{"n_layer": 10, "d_model": 320, "n_head": 5, "n_kv_head": 1, "head_dim": 64, "d_mlp": 1280, "vocab_size": 3679, "activation": "gelu", "norm": "layernorm", "norm_place": "pre", "norm_eps": 1e-05, "positions": "rope", "rope_base": 500000.0, "rope_fraction": 1.0, "qk_norm": false, "attn_scale": 0.125, "bias": "none", "tie_embeddings": true, "parallel_block": false, "init": "normal", "init_std_qkv": 0.0308, "init_std_o": 0.00689, "init_std_up": 0.0308, "init_std_down": 0.00689, "init_mimetic": 0.7, "optimizer": "muon_variant", "lr": 0.0016, "lr_mult_o": 1.5, "lr_mult_up": 1.47, "lr_mult_down": 1.5, "beta1": 0.93, "lr_head": 0.00595, "grad_clip": 0.5, "warmup_steps": 200, "schedule": "wsd", "decay_fraction": 0.628, "decay_shape": "linear", "final_lr_fraction": 0.0, "batch_tokens": [32768, 65536], "seq_len": 512, "doc_mask": false, "train_tokens": 603500000, "steps": 13234, "dataset": "wikipedia_en"}
MLP neurons of a small language model. Each row is named by its layer, matrix (down: output weights) and neuron, and shows model dimensions 32-159. Each number is 500 + 50 x the weight over its row's rms, rounded and kept within 0 to 999. Numbers have three digits each.
A block is one neuron, or neurons of one layer that tend to fire together. After each block is what it responds to, as a language model described it from the Wikipedia text at the highest values.

L3.down247:399460522463507464513557501414523456511478561517425554385375454552494469445512414560540495505525482467560453503466400455463566545530532542482429500491559499525586491459578551490526562486492517441460493481510446516673544521526553496501497530489434521443549530522532439484459451544452457509481578437424556509467616512481538493489538423499583574522518583506566503494421483579526529500598
L3.down273:517504447472606424477553474536465487460526545499470493475401506554498546484508510520506462404490506538465461458441472437405549491454475479588518590530475596449398482523525417499414530495567498505580489491540478495584540473468495582514573465592619457577573491524457471467517466509486480492522503435528456579511561466408534524501486486500502587426341558400498500503544514565496503553476
L3.down560:486641530454481521435541523462593469555477517564556422447487412440507468526470547416436421539530539478484499523493637500549534490412516480489521481516522503562510436395457439538421483564496420484545517455528523527514483495596496560440379467565527442479561427527575521470501437482531491529472506416459486493601480540471526449456433493522557552493503443486395505569550505482503472470529
L3.down707:429536468460484547457502567459485536580497483490467477434474504487507582494480541387508400463463478521574494506570586563489445540464465501533549425425564575457514513433517485509503503523483475446443562503507498536540557477440422491572416519550481468542514543525402480560537449487444515489511593548557574440464506549490480526556447487501493495456436564487442452464536594538603493527461
L3.down709:665540486549487530462456465568528423526459557533523430563533486551533518479538386450519455514498382554518486520503470433483508459524439484467578491473506494507580290520489539469517501566523514570438533490496452542438476546430508458577486509511505541498405472535613387586560415486523496542429503505533364456439589420503513446510508525402534540434636511585570499453553479443531492518473
L3.down731:538465474591540520478469448526464489511552523543440436447518506516514544580439413467520527487472505498498550526596576494444588520486542531446534406461526599468483342540483591474582515433503547512510566558517504472478480573463440453575434466538491514500511434498421508417525573446483430574594466434480496539418458579504468549432537438581563493475432508525542517549589590482640467439520
L3.down860:541457471524577456492608495537484492528425464526495572492467511580519516590444462492489481522505420518502581522609428475541523468541544528485513550482534419498531549476538503481501552575442442528496446505541486471491509448501548452513588503445444403524539389568515555652493433464545534476471547554464582465433515492519486508512439593599599450477485504460508497473464423437548496424550
L3.down1218:552475500502450649571484575565495470488458545559559546384424518527500530405467439491478479430468466467503506477538530463510466484483524460455552504478490524543460557441508477580488527370471630486524527471427551427491437489458498507471613568493527430503561564547439571493497592482544537524526479575551439577490533541501510407584517476480618448548467499486563460406518506546537513499557
Responds to: Word-initial fragment "th". Fires on the opening piece of a word split into several tokens, strongest on "th" (things, thirty, third), also "as", "em", "y", "ch".

L3.down95:468515466531484496566580548374562532518436577464447463454522529496534378486545491555443429405519481577453455489476439526442555563471446578517510521545499479493512494495473468385518383524602489484530689517457518531343539464517516503599579513478529433558455426492525470479499502514505424544543554576505469503530546391496525449572447574505573471536528563484465528471407504480484539497558
L3.down117:580501479437506537506544501510431470489561471454493529511480623586509507367514396572523457450467559492488520508639441555602459554394493577460519474474582418530439474500593565512454419567441481546564522383532519455521343578443433508480392488509473502595482481563465500434534565443355496496529484474461568492567484488498433471516558447561459423545480451515554569479453526536535534469399
L3.down138:570546486483509522461428559489527395533515354449497560642514507506469534559560409544539496453521567516528482563616518532433457495432507508514383518547486533505420489575471481494524597499406488589540442497529429505448535407491456577445450529560428577347500479513477509491482549488497426494405546442469471471558557479479527529536498450509565511511462489530578411516482535554507437552532
L3.down544:510522527440525453515557556483491537557490423521507467487542589470518525509575497533502510500549555450450463480495492537455510436496488561524585514580469573526487580586522463440435587536491498421447476522545428379505555523533528442519439451596407525493487468538530561459485580446460463516518539400430500475553545449520524634465478473475615602453545490501555482435479585408523441464502
L3.down886:517480529511525436505513523507567544499513516571498445457528525492496504586548395583524458531559534384443528424480579516516512528536453481560442531537483557472517523590524416419428566495548484476502486483464515526531417476398485512500500503448495535440481413514487551367448568569438484604527465443514340478514454569540512510490504396550529469459503525573577494541556488416438484478427
L3.down925:410448577471578592511563513525574553560427586577504466477469584479518500464467587469542492473473580510551485573482506405528519524516554508560552473554543475516569521570588512419495525453486535511436519465519483516511511455461533398450459480409440571505545549540513453554507533476463447468486473449474463534483516503494459555432541455487504533491532515540484498536576514376549442553542
L3.down967:559495579560482388475595536462477464492503417457472484507467547523539510449539511534551525524441413507503566546506490497551448578530517471525522483452489572520612496508493500527531489524465458459466490502535482529534562490470562518536609466522540468577471555568444559544451528495554477467492503543480508492511507577513512555487587513421402515489451484538563505473484476465497421536563
L3.down1205:406459484489557552558495595518466605558436483455504446505498546573493544501537484504528492509521532457473499512514595477477564524500520550465524509562557488486560551534474344461404501490499418515543454532429467519544561582482373498491319457414396485558500577477435493572586557423466463437512603470509484539451476412509484497499542512485479607491507543532550473472543517486453471523465
Responds to: Institution name connectors. Connecting words inside names of institutions and academic fields, mostly of after Institute, College, Professor (Institute of Technology), plus in, for, at.

L3.down34:425547593506558454479502508509456424423504614462537483407482469548578519402564525480522367581582505491560472598432444489464493508434501566475434414464570535457481523519537561528537437450487497478545511487484462456454519530489524528552538488454484456546524484576492498481397594459466500496509565501485538509462537555558433448522519422473442448526483531477506499544567580534556453587616
L3.down173:458471516496348552612507556502483535477525482512448501508532671574449501512468539563571447608479453464427411548441496493604494456477443525463470480518494554430517554536454486562611435517493590488535538474511540415471524491518572470427647480486515524505455499409603438471501477506558480565344478562460467441481524546487502552551477456458479606475582581508603574585507537611448549494496
L3.down405:601479428465516401543513492459476584545457503521479515526365516568512513436475371486518541452452557542542449578395566576513516529502491493543517497438533464485556515465594494436512547595668422524553556474489438475419590460542511494516506536473460503556462507431467399482547496470419553442417453365575632362569553460504571527504525496552554569410439455503511507448445520563551510547552
L3.down619:465464529533481495506543485603483537392632437491451421435538470481488529542439513511526588545537527538502426556535435511526613534492503590577439483503353564464450471557507515440517593504532522476456491468487534516516468470545425441488571483438572456681519522528523504457475488534486461507499483407471480421460482560424518489513567548478441481562419411424558573548512465479496514599468
L3.down627:537480569554516439544573399535420467490449412418434491544491480510538508391467600413632576464490537473501453447489411427518597496457538599468513528432490448445405544435563439566338431552425602478475535475480478513562482450474519455616603496524513415456532527505484582491543500501516567441526505429507458480474525469488483519490485423478490547429459447494529518478545467530477506523445
L3.down899:571510526501474575454577423462563506448432479382475547478507573576529455459473660490527427552484609507533512550504527454485489503516497406520437590498451457556523482467511494470505507446530477448447416535502520457459504505533562451514683442517414583442568450545447461485537420452475553500546519476476596492601428644535500486494596410566551531505559404539536498511501514549451540486509
L3.down926:477523543546503531554484485530556512429472489408433520534387484466442481542530547520545494559478463505496528522402437539517526449485430543515476548487438479524480528469511446505542446470522491437507436570436514517459505440564456407459528475502485537520554457447550460460442467482465505522497526558460499553457609419507524455480550412448460494534611566537554391551434508523477486464514
L3.down1100:602611657475538461548455509517461418588497562480428409432499473492595473502467465484557550520544566520500473520503512489548491493579574432505499414547569508388529541419524538463525462527531502503529530434481473508467474482566483442503437540488569510463531477526474483569563465474411448416424479575499535469432533514451489547525472604571474471451447514461505543564512589543514472509456
Responds to: Year final digit. The last digit of a four-digit year split after its first three digits, as in 200|0, 187|0, 196|4, plus table "Year" headers.

L7.down98:454532639544532514561623460490436533483479528534540469487523558540467563452472507425566441514489493453379497475519461555527483494455532575572556486530608455426547529525511451453498485483481482547454593445485486480471493504455568497490418480489599482472511532450505507499451488542513416542492438516583535543504462543549547406508507492462500463527517546545443425537528576473619516534524
L7.down307:596438553492510445407464524537403450497398521527542441526512504488500495542516474492558520523485476405601483394477496503536550448510492533473479554568586544434490467393460553492554508584446539565477498569465538539469422478489484505541422436403501529535503589519472530549449514392500508522475444438492508528479513508537518521452472531510544467449445548416529398437548469533496539483457
L7.down626:485557573440481477506428511552503499496515409441489406480512514472610557559459503457481573559552463397531547529456513565532458359513498563455486601603460614559432498525526451472509488564423532503478497537494607567490487468450499600481546413510570504515391433570479528591625495453451489487446470551405539530486492530584496500513524496579549481465446461566437460523554491501527523393459
L7.down753:426518511514563528531596499552363460470444427552424470482457546513445549507440484470474521493499540529424458432436454431569487471545487414426574551519442570530477466364595444457488508511471582527500483424506470531505520514500560540471424521584488569478568484565451465470516557443453448523475532579452545514543479433434550470435471511563551556534457531584467377444510480528455523488484
L7.down847:570518492529568489538548493460485485488515536449573487482463494509490438531496500553537501545502531468632501518469492506508470437564500494494474547482538491459571447607545556458468527443441536497610525496509488422501511458460483480541330499523474417482558566535545567456543480448488520521513563585477418474493526379483404457436437709505485470479465549479510502565545463501530498473430
L7.down865:482563470520469504488424540545503501520591437562440507436436584462480511473409475483500520457497485445524442394496500552477530476485472529564457553569487602502466474550430575482530487503448561515538534494615509478472527520436508547586354512492382474464536516486506500434526518415457519522448441530478561524512448482391580477491537554504479535599505521508547448514617405480536509511423
L7.down910:466435454517469465562513523572496505438472562502526448530539461538517512537488514423414510461503487589526509506453562517483469532442472533471471456504359537423422440524498545596420507434454494527610661559514555365533407437498504512453400488461501521492551409584516401413576480533464493477572471477463453508491441413542544497540462433505531489478495470509478502446415453413443523451470
L7.down919:375518631492479499474485523537505576508489464452475474479540502473514508547483411566464581580504521397497507457476586420511545536482501531441556532507550459542499489464499492509576599568514542486527428496514486464506459524488550518460315547577505540420469473427543493527481543510552463438528520553474489472457482462459512454498594458625549567530459497461429457397548452468516516566455
Responds to: Copulas and LaTeX backslashes. Forms of "be" (is, was, were, been, be) heading passive or predicate phrases, plus the backslash opening LaTeX commands like \gamma, \omega.

L7.down122:525582460562495510591475495475457447547456529522482441489379503438471457486452556562418523558433501585491507580491491490511519462518601432528480516465464487550551481579492483508494365519495545486440525585520518448535449583496502444549624534467557517482496516509478429475481479444524505506438468471405506557572526470562489482552484515463504524450450506480452517523532474506457552464475
L7.down200:511479441498521486560517457477496488448460497394535481429356538544496598485465440486535504460559516502558585456475376526520505453381543587541521512601546495485580453530479388454444451600526575509535453578472458532474554536472484542485457483456476492520527526544517516479489519550415501555452466507494529514404513464477528548473526493515447508535529514416485518564587511434565579586487
L7.down270:483493463584458577519548459534528440463471441487518379599603485492511493477500529525423384436564480484518571450566455492564529477552435443577537533618476535506464464609523612519502515520503461534525521460457483538553504553585437533429521424556462523503504507455443454539494492519552442494551504489426484481494555528428539491499494562452595499533420461451606479557536417458491464469537
L7.down305:444462499476594507544492486582499467488515441535354496545465530430504417493538430501498500449479485471533450443584530449550530456581412482478484446460499435468435467462445575519560488515479537482416474561511448559548471496537417576551565536429392535535466486533460473496436520483476540505467540524398558575498540562460502454547534478489510417448553600436530546502520558530476507439540
L7.down361:468486462429531513453425549476529499513468597567515520557445471433498489487458412359511511533484533434473525499570601530554595527459452504505501458468547503527534423548448435495491451537599483477476517481562501502525486378616437493464720585514595475569441503509501507454480521536560556457520513593498553490457517469564498538462453517512526563531493530427480463534456619442545502518460
L7.down733:605517503362537479489441518518539500395539489480436565605399491603522467477424527464483450507474538533555538517487540494445499406564539443517530504458528464454580557449478530462493601599483463440539504469609511516517485487606537601550514506540548546491539410567477432532531459525446492477546556568485531487483511516448545490555559492541504564437461554451490522550558546510433590560504
L7.down854:484505416470495598445595440481469628550530529449372579571593546521541497518566533526552582406519550532542572454441480463530523369586520458544517473480455480481549533480526563439516534442540470473465447464545548594456380511501513496448606469455521572417526580542443498487447594613565471465414476526464528497522596470597443496486440476518516553505501587500449537478538509526482494534479
L7.down1021:541526557491563554576542458449469516499527523431500538556538589508479507525520544467559456470508604545388495505477519529479488407474574437466451489485397559598546411500413418505397453494553479448583429444487510453547526534500504503498398514432492508494582473552511482483542446435543507370454489524496583546531518539518422408459514530422572473504507523562410487458521552522603478527591
Responds to: Word-initial g fragments. Short single-letter or two-letter first pieces of a split word, mostly g/G and also m, th, wh, as in g|allbladder, G|ate, m|ol.

L7.down161:587478523478526552413542570435579462454575441498541475475457501484541598456571498558475603503529515408458488513438484469493422500554469505533493472544560548404435513528474592422534552515523447500589489456573516549482531504401444558469355533484417585471490437429373486464523551521456471503380519520556574478413568608479392548529575573429580530474438467467557471500459586545482545519454
L7.down298:520494580531590536491583524501546524466376563496478550391493536571494418499476526526420529541530388526558420441458530554532563483437477535525482490458498571480510568628606584568529468503508434374509515497468552529494517467495540532500377572457513485399510478463474482534505541548434527536496562480461478414478477503508503483520435509536405481504451480472564477590524495446408570533465
L7.down441:592546508503576503432545428497485474478558553520385508470525495502477539461391513442480508476501543456505541420525429452446507455504517485496483485475506541506524505422427521552497470447518446450501489428494576479586556397555520555462238584429423463472500476510483486640470454481471457520480497385563529525518496485590535464461511556449542416477554529480471468502472606500437468617492
L7.down812:492492504498505521494552477577519547402502513482476434526519524509497499557410475489490515459483468463502422468456586372463527524497569548476484562566578458492456526471511505554511568475438534478473567515419494583534430488509544506497302414551497507517527465578425534489500495562571502653487469481507433430414450393510605504454533465463399469450583537483494517546503536550530506632493
L7.down1034:494508462553513582444558504464613519534472532474520438475405528531516453509521536464590574485564451525537549493441526523547434536469520416588464607509414490443392459454524492447455465573479510459529519493514461493497595535490465505513458533534592471401505506552587513419515499516504514449478512469519480565490521496465469481522459463359391532519537694529490447482585465505527594452464
L7.down1050:540459542541413519443415519505522571553476555511511461503530502536515480512485465556487494391567525496409434431533458509546517519474504428505518510433536466537537469533455538540569515499619561410554497412531493407419523455546564499574174596446541589468563499544485552486445478505411488537494521505554500519509521491474508517622551538524477544418473444428588540430640505463421405533460
L7.down1069:511444461516545487503525438479492473552583437545502522500481514463472497506451563535476468607493586512489479555480469436566481501499503570559461498553450544483533471445440546442448455568578482552503458484445500506551582580592525493546390489517399476441371490505480518521503508536456539612513483557451565532457606479511378586609439417481501524602560424448490433540552533507481510460540
L7.down1113:425505582520552568532462610516464475518480523457420502521555454610459538511465491548539476581486472556509513437459562535396388501389551522479492519576481538524493506574495378493536522574516501447504568509471444508506432426554517519557362497504540462426511639564512368548408465410514550594568546567467482497515499459471536539511525386484443545516515531550523458500538443532430451439510
Responds to: Sentence-opening prepositions. Prepositions starting a phrase, mainly sentence-initial "In" before a year and "of" after quantifiers like "some of which" or "none of the".

L5.down1134:419421480565465459420537399437449453495506500465504556452542474464456534506537497488484507587502435442475522447561480474462497567410529493503533508500526455398437540518526493567578528520439485431617618433509519521465482488517437514473377550544563527458532500477423499397407597424513457583451480445496433533471494494473422568534488428465565549596517629520462503516557520535579432413530
Responds to: Quantity before a noun group. Fires on words just before a quantity or group noun phrase, like of, all, among and between, and on count numbers, as in "composed of 13 rides".

L5.down962:454494456536584422522489519494518522498656447535423519502525481443517525508630527483508469504515543611487554514448471577499624498491494461503499587570473508542543464483552525477540537505509495555521491555489530444560473540551463551505469451600481473519465546606453512492481490502493489430468532506469502440528505513510431474556449407514526548529521500478385524461440454466560489493487
Responds to: Mid-name predictable continuations. Word pieces inside well-known multi-word names and titles, like University of, National Register, Outstanding Achievement; also table pipe separators and chemical-ID characters.

L3.down246:512522542499529375540527504568600485571576592595425514450453636457554582511448505520522468459557535495470583387559531519622504546532522561486380530496454476472438594491484437496532430563490439507477444504621563489459468532506555419585551410444540562549547515535466488438448495500536569499498459487541581425506486480484514492584507515571538463584547489406478507498530392440587463527440
L3.down252:549531572512474477518560486568417516502493510331432458437493627577521556470480566429458511537496528544475498517472478571488452541502439506481471574549517533450509517506571456476521596467509615577568510558482571472590520600535482460617435489505552507543474563610486521488564542425483506507467542423469501520478521437476465481589464563592492375395481559438566429488569597477479480468504
L3.down383:529626616510480483528531484420436489458537485490554422401505582531547506449510555557457521546373517519464484521469509546473425488487422539517416480501424473532472477462610549508554431504535514587431433533455427564412586460553490499489409539502587528583514440484531565532577506506423410475443486521541486537473543510533616522504699483505523407465545387585514485470467428499563475462495
L3.down416:508499514564588524466437434508435451412544484463482539534494587503554545604455479546509453481501483440456496475497490505423543549483539519500536484556521518497534501588585532460467587602487502449454544575477429566512469532564479476417419473517521485505482528451429495507565491526475469549485553472472429510460480588418479508506479465441582481467498522521473505550473487471441536443441
L3.down686:443561540502493569489496548529457527527583475549479443505529540425412502428525485522482461484408482448477473506511548508510483557484565468355566478559404548509453472486645521586497511574446445585571532528540524622528455593544498527610533497507592491451429564501520460501459488464540509544445465446365468492474468560516512553533469514483542432445521452564511477536486524458450550522509
L3.down841:482502452446486364493495408465476518484433544599478502445455515492487548465567514494427507432488497482504529582442516460481462483487486493472485552490415544521508479501498546444490499479501523441435457480497381479499573389457501414418574444502531459461512493565465543587561519510395480524447503556441513469386497550505505449526528488425400391523489412530471557599434450455567469546486
L3.down979:490465492613557515430548377462409489427514550576558517443557510535536457586522527548450476515456491507441548475452494489414500589487489513486480474497482433561476456445571484515452500516539530476544522511531534518435552495520463523429421531444596554472559527406441495506484508457438522592477543381489472415443445495463441427443473495560474570509538535569458485602372538508504468546522
L3.down1137:488488576540465503478531486463561599505516538531479448497471610530509543591492565549569500531445460518468429488465529518404411516449507493514504461439581408464458484407537494583544491507596422498554403410508494547434585458533439535497574488496478514492486499524516514492537532508453475502476562457562602519455601522492462432482579475518543476513396504551427483521543535417586443445567
Responds to: Partitive quantifier "of". The "of" after quantity words like one, some, none, any, majority, plus quantifiers like all/some themselves: "one of the", "none of", "all".

L3.down58:534551484441542504495476502559493564518428505423535470455568594501474584520439441449512481530511461571504493453526544536498427441465525522530497503456571535623487459496509495505459484504497547569541427501509453520512516590425392543491539477525546569463496483560478526498446461476488532454480616538449518511395508423469402519548495511520456545454456532541488551519504550447438513490530
L3.down86:530501520503503460507504468487444535539435561540558484542466473491438480488477482571471499564464542448512472547514467561583496497491487492523365496441563413595489487471564664483559461567525544511550486555535520410464511538504450530476561408512562512523508480423559434434435500566456485576479491461481468504486567519411573533547533500513519414556529541509475457533569583509579508549442
L3.down214:510475525530422551516484470478498494537583451421521473547528402514455534491453484419413518647499547525452535450571512450451531473507523488495521487532449517415587491525501491622512514358501484464563521441452488505617465502521454513505296611453444499499502510537500564536483511455446545438442467428509517455501525446498566502486495562502477543526464507574500544464505530439583468505489
L3.down248:474479473468474500342482551586471471489503488498515567502393474496485393515510453582459482529467466577458373642523487484473426602484559506510449505552481432510532518558493485506512534430500479536527489466551496532454516468566583524429430464490552546478578531486545522606584438495500408436411552413501510421504476517470569506462536455528515498550481513605483443546539523537430481498477
L3.down597:486584511499382586506473542458384456458572553482564524533376489539555494506491501543461529531468557556488443449543561543592430501497454462495508475490527445518480524513492429554436533458541518529512506421484477484465569593527551467507443552539427515480464472586497462485495490455525492497508544478562549573497478434447429645537527583511517546541486512554455441495580499414492539486497
L3.down988:516428579546509457479549487541518600529446549472498414459453525506455428551421489414584522542494481529497510515492411449648513532437528461601451529501481554483511491415499458550422443565463542515464556524373398598534517409466444523482445452487569480482597530464448558519435463489550533514467446521550464488395535556470382515524487457484401579489424572458497517432504507627519466538570
L3.down1047:595506529477469451414546474376511508498627456432489512569528511590500355499552515540478570535361421556457484504567527482461488508499416509482421508526521539513402552553486584521458436557542567518598446545442484541481548425514475430605557555471572505423522420552578489525443511552460501531528500465531515453530401390557522529478542460500458512474488474546532432471486512516489503614481
L3.down1074:571461440552579549410451530480441418530489467498530457548515463595484499494555557544525519537435568495458480443535480582611478505486443540497540508520555411478430553492508533494457441530486441493447522507475460558537470598495504454472530462421533559487468499518512489506514527532464460555508439611549519497549537507536560426496513512474499453470488474392593448522454603489478578484500
Responds to: Markup and symbol tokens. Table pipes right after a row label (Total valid votes |), LaTeX openers such as $ and ^{, and symbols like +, /, ;, with weaker hits on mid-word pieces.

L5.down1242:582542485555483526373404469508527466467561575509492469530525494463500519438482528573449477541420574423479470484570518606466536563438461477615519421506471463439550543521616528522598416480525497474448485462517596504502483586518526384519487489507571477492430552523572455516490495523570427471484629497525545488572498526541480427480580438516425490563461406461479460497549446538563483529482
Responds to: Year final digits. Last digit of a four-digit year in full dates (December 22, 2010; August 2018), plus some table-cell separators and line breaks after headings.

L7.down115:568476528639501494504498423498544508521506557453526639514532488446556448518486485553434458502478437518518489436517523535564533393441537502431433641540441416441607476558512473512516446454548456522467550398520485476495420555586616456524430453581463543402515498528472506523558459546539581473520498506482542504437548481518538502513522532555514510439496533538516468505460504435549520578551
L7.down199:581515449579484560485527464529518530538475423502435503534492468504554473517513497467548511533459543487568530498540566505409512566457478528504498533520489478402464621554418421530492560471623539521499507511489427428542508454523460496453564463535476466417499452529493605469547528549528516460515484485517538479604506452489546441430492526421532499482601589424472519452543445522482457484571
L7.down214:531494503473467587514517472577560579548470457498474471554478481537461501503442508494486577536499563497449444470527570594452602608430456577543531491506435522417503545477481557414449448487478589464529537662479456487517486557429471479546494497457526466524417512490478541549567629469541494546508507498573547546500481494558417479428571599530577396488497475446524597533486595587532540498433
L7.down682:570455553489393482435589467568476518459454465450517549490569508501432498473456487444466437490419509512478465504451519434488509497477478535543508529519513412476531466484517504590490483522425449528424552373496439467500485413502590479425436433458494530547533436463630539479493558517507399476471563472486639497515435491533511533493477443507570486442528520463498410605389551520527418504595
L7.down707:493503443461543487476525506467484523437455386552557508440440479493514511503432474493455542501525482559434540532426484594555443469507485503540411475527557520589496476508410533542521497415532479490523463417554506567557513460554499409535531571505403430394427523550427519478521618424454525569582440501472536516524487423508541530538457561492482472508529576545418505418471515401442503478515
L7.down915:417503536510589497488585524449343499476475556386446577477527567454458465489451485505365448382562480487455472414514525474493499446487454452503599475451571473550540516476563539539508437529479473568462542503491521439569486403562529424456452530530441507526440553544584444448461475489468449559411511518476401466445509513424457509391444458595570528524587498548572496450516487460446423419474
L7.down1124:503477470579484531499496411448472528549502556399501506530447495406443542478504457461481469549476471442511529365467499409509507551510458593493461407446559527546507598528457530466506586527421508542434441565532491607556570541449505528500482527515495465531472561342533486473496471486489462530527407529492532424506448475459556588498518575560540549475482463587483544463527559474581448473491
L7.down1185:454506490423473516568448437465502447490426450447455556457542440370470373471477477494456590464388485659505443356517474476521503550637550492515528504510539378531613477503505512539475522575436487439494533649547548508509485517484458551504396441522530499616506515487556556464559491447565538417522503505445554471506453403545498506518515573523441490496489478494521438550535596545543461511478
Responds to: Academic field-name connectors. Connecting words inside institution, department, degree or study names that come just before an academic field: "Mathematics and", "Institute of", "degree in", "studied".

L5.down528:527439422565567464529593487548550498473514465547468495464570506557354510452484500600490469436504527471524572543513427451423501544556533443510555542476535480438472511472501552504532504418567547549522543481566439559496530455523468380527527543549396462486479459502529546501439540477509483454594474566418472604495475623475468517471481509549508590508498507452518569515478581528450460437441
Responds to: Word-opening subword pieces. First piece of a word split into several tokens, mostly Th/th as in Thor, Thesis, Synthesis, plus others like ter(ms), k(iss), Cri(tics).